config.yaml
n_layer: 8
d_model: 256
n_head: 2
n_kv_head: 2
head_dim: 128
d_mlp: 1024
vocab_size: 2233
activation: "tanh_gelu"
norm: "layernorm"
norm_place: "pre"
norm_eps: 1e-05
positions: "rope"
rope_base: 100000.0
rope_fraction: 0.5
qk_norm: false
attn_scale: 0.0884
bias: "none"
tie_embeddings: false
parallel_block: true
init: "trunc"
init_std_qkv: 0.0239
init_std_o: 0.0
init_std_up: 0.0239
init_std_down: 0.0
optimizer: "adam_atan2"
lr: 0.00135
lr_mult_qkv: 0.4
lr_mult_o: 0.965
beta1: 0.95
beta2: 0.98
lr_head: 0.00567
grad_clip: 0.5
warmup_steps: 314
schedule: "wsd"
decay_fraction: 0.91
decay_shape: "sqrt"
final_lr_fraction: 0.0
batch_tokens: 16384
seq_len: 128
doc_mask: true
z_loss: 1e-05
train_tokens: 142100000
steps: 8674
dataset: "wikipedia_en"
MLP neurons of a small language model. Each row is named by its layer, matrix (down: output weights) and neuron, and shows model dimensions 48-175. Each number is 50 + 12 x the weight over its row's rms, rounded and kept within 0 to 99.
After each neuron's rows, "fires before" lists the tokens most often just after its 100 highest values on Wikipedia text that the model never trained on.

L3.down450:51 71 45 29 48 57 47 50 49 41 61 47 57 56 41 23 43 52 70 48 57 75 43 48 47 27 81 54 48 51 58 45 34 58 48 62 61 53 34 32 48 42 70 39 49 50 55 55 70 45 50 68 44 33 51 68 66 47 53 33 38 43 49 59 36 63 31 76 75 59 47 46 51 77 50 48 39 39 55 55 51 65 57 45 46 45 48 29 72 54 60 37 65 43 50 52 62 35 42 52 47 57 62 44 24 68 38 79 48 42 48 42 58 68 60 56 57 62 45 32 51 43 50 52 62 35 53 47
fires before: ",", " he", " the", " she", " B", " a"

L3.down609:59 50 45 50 60 41 48 42 55 32 38 64 59 32 45 40 58 70 33 61 41 56 48 41 35 43 39 35 53 53 71 46 56 38 53 48 66 59 25 58 52 39 45 67 62 69 51 32 42 57 40 46 26 63 46 47 37 45 71 25 42 48 50 74 78 48 51 57 63 48 54 54 68 44 63 58 46 35 51 47 23 51 58 42 47 41 59 53 60 49 54 40 39 49 53 60 59 57 40 40 49 40 55 35 59 47 66 71 32 59 60 52 40 57 52 41 70 40 38 74 59 43 47 55 74 62 60 35
fires before: " |", "ite", ":", " v", "ate", " ("

L3.down42:29 68 57 55 45 53 45 35 57 61 50 43 38 82 57 40 44 43 43 45 36 58 58 39 70 62 58 43 50 55 38 65 42 51 64 42 50 66 29 39 39 53 36 58 55 71 59 40 70 50 50 35 54 61 27 63 60 54 49 23 45 57 54 61 61 56 58 43 45 40 50 61 41 41 36 45 55 46 39 43 35 61 55 47 50 27 55 38 56 55 78 40 58 33 48 70 46 55 44 53 40 54 61 45 32 63 65 39 47 28 43 50 57 59 58 71 51 85 50 58 49 47 46 68 51 58 58 42
fires before: " "

L3.down387:49 54 26 65 56 50 44 54 42 62 47 51 55 67 68 37 42 44 47 70 47 68 53 42 46 70 64 54 39 39 41 47 65 66 62 62 64 56 57 41 55 32 53 32 74 43 51 71 63 38 54 66 44 72 30 70 37 47 48 46 29 65 36 60 29 60 63 58 26 79 37 57 52 67 36 49 61 64 45 51 40 31 45 50 57 36 50 42 51 41 66 57 59 47 45 66 30 40 61 53 60 64 32 67 37 46 56 70 68 40 50 56 73 49 46 38 43 49 47 52 45 48 37 56 54 64 51 61
fires before: "==\n", "\n", "==\n\n", " ==\n", " career", "n"

L3.down205:60 46 49 24 43 36 60 71 49 39 55 66 84 49 39 50 49 56 43 56 79 51 48 50 23 32 61 33 67 49 51 57 59 40 44 56 59 42 58 58 43 63 55 47 75 41 43 43 71 39 58 54 28 31 41 53 54 37 75 53 48 63 38 44 46 35 62 36 79 51 59 61 61 46 67 59 42 40 40 51 28 50 54 70 58 34 48 45 45 51 60 43 52 43 48 62 49 45 64 53 51 67 35 51 59 55 72 57 54 34 51 50 52 42 66 56 49 48 31 35 75 54 44 56 49 46 50 47
fires before: " |", "=", " of", ":", "Ch", " |\n"

L3.down447:48 51 43 52 76 45 36 59 40 58 42 39 55 44 45 62 64 41 60 44 23 31 34 47 62 34 70 50 58 56 51 41 65 49 47 42 50 52 53 58 29 24 50 49 64 52 34 35 59 40 66 48 54 46 42 65 51 51 59 41 39 48 78 58 60 61 50 51 51 35 45 48 69 53 57 63 27 46 42 56 35 52 55 62 48 34 47 35 54 47 84 55 50 45 39 60 63 46 45 73 49 70 64 59 36 47 26 78 54 54 51 40 34 59 45 57 53 54 65 73 41 30 37 49 51 47 60 50
fires before: " |", "\n", ":", "ad", "==\n"

L3.down603:42 77 49 18 46 36 32 65 67 48 50 28 44 47 35 65 57 30 57 36 43 48 50 44 62 47 50 54 43 60 46 46 38 50 65 29 43 44 31 57 35 43 38 56 56 46 74 31 45 62 43 53 42 68 58 58 42 53 45 37 44 50 64 55 63 42 40 46 66 37 61 71 32 66 35 53 19 50 66 40 40 54 63 70 43 47 36 29 56 36 61 38 26 34 53 57 41 57 65 50 55 49 62 49 35 56 36 65 46 64 35 45 51 67 56 56 69 40 66 41 64 43 82 58 21 53 43 46
fires before: " States", "\n", " S", " In", "p", "==\n"

L3.down367:38 53 51 66 51 42 50 63 61 60 35 48 55 69 35 57 49 50 34 55 52 58 62 66 32 52 46 38 41 54 76 62 36 52 49 40 34 41 54 49 59 40 25 47 36 51 78 56 57 48 15 57 47 61 57 52 31 53 44 30 46 59 56 46 52 71 47 51 60 63 38 58 42 49 52 62 27 34 59 55 38 48 61 38 67 21 48 59 76 46 64 56 78 72 56 28 37 42 71 53 68 47 36 27 55 44 59 33 51 46 37 36 67 34 56 50 62 62 66 56 59 52 50 44 64 65 53 71
fires before: "-", ":", " \""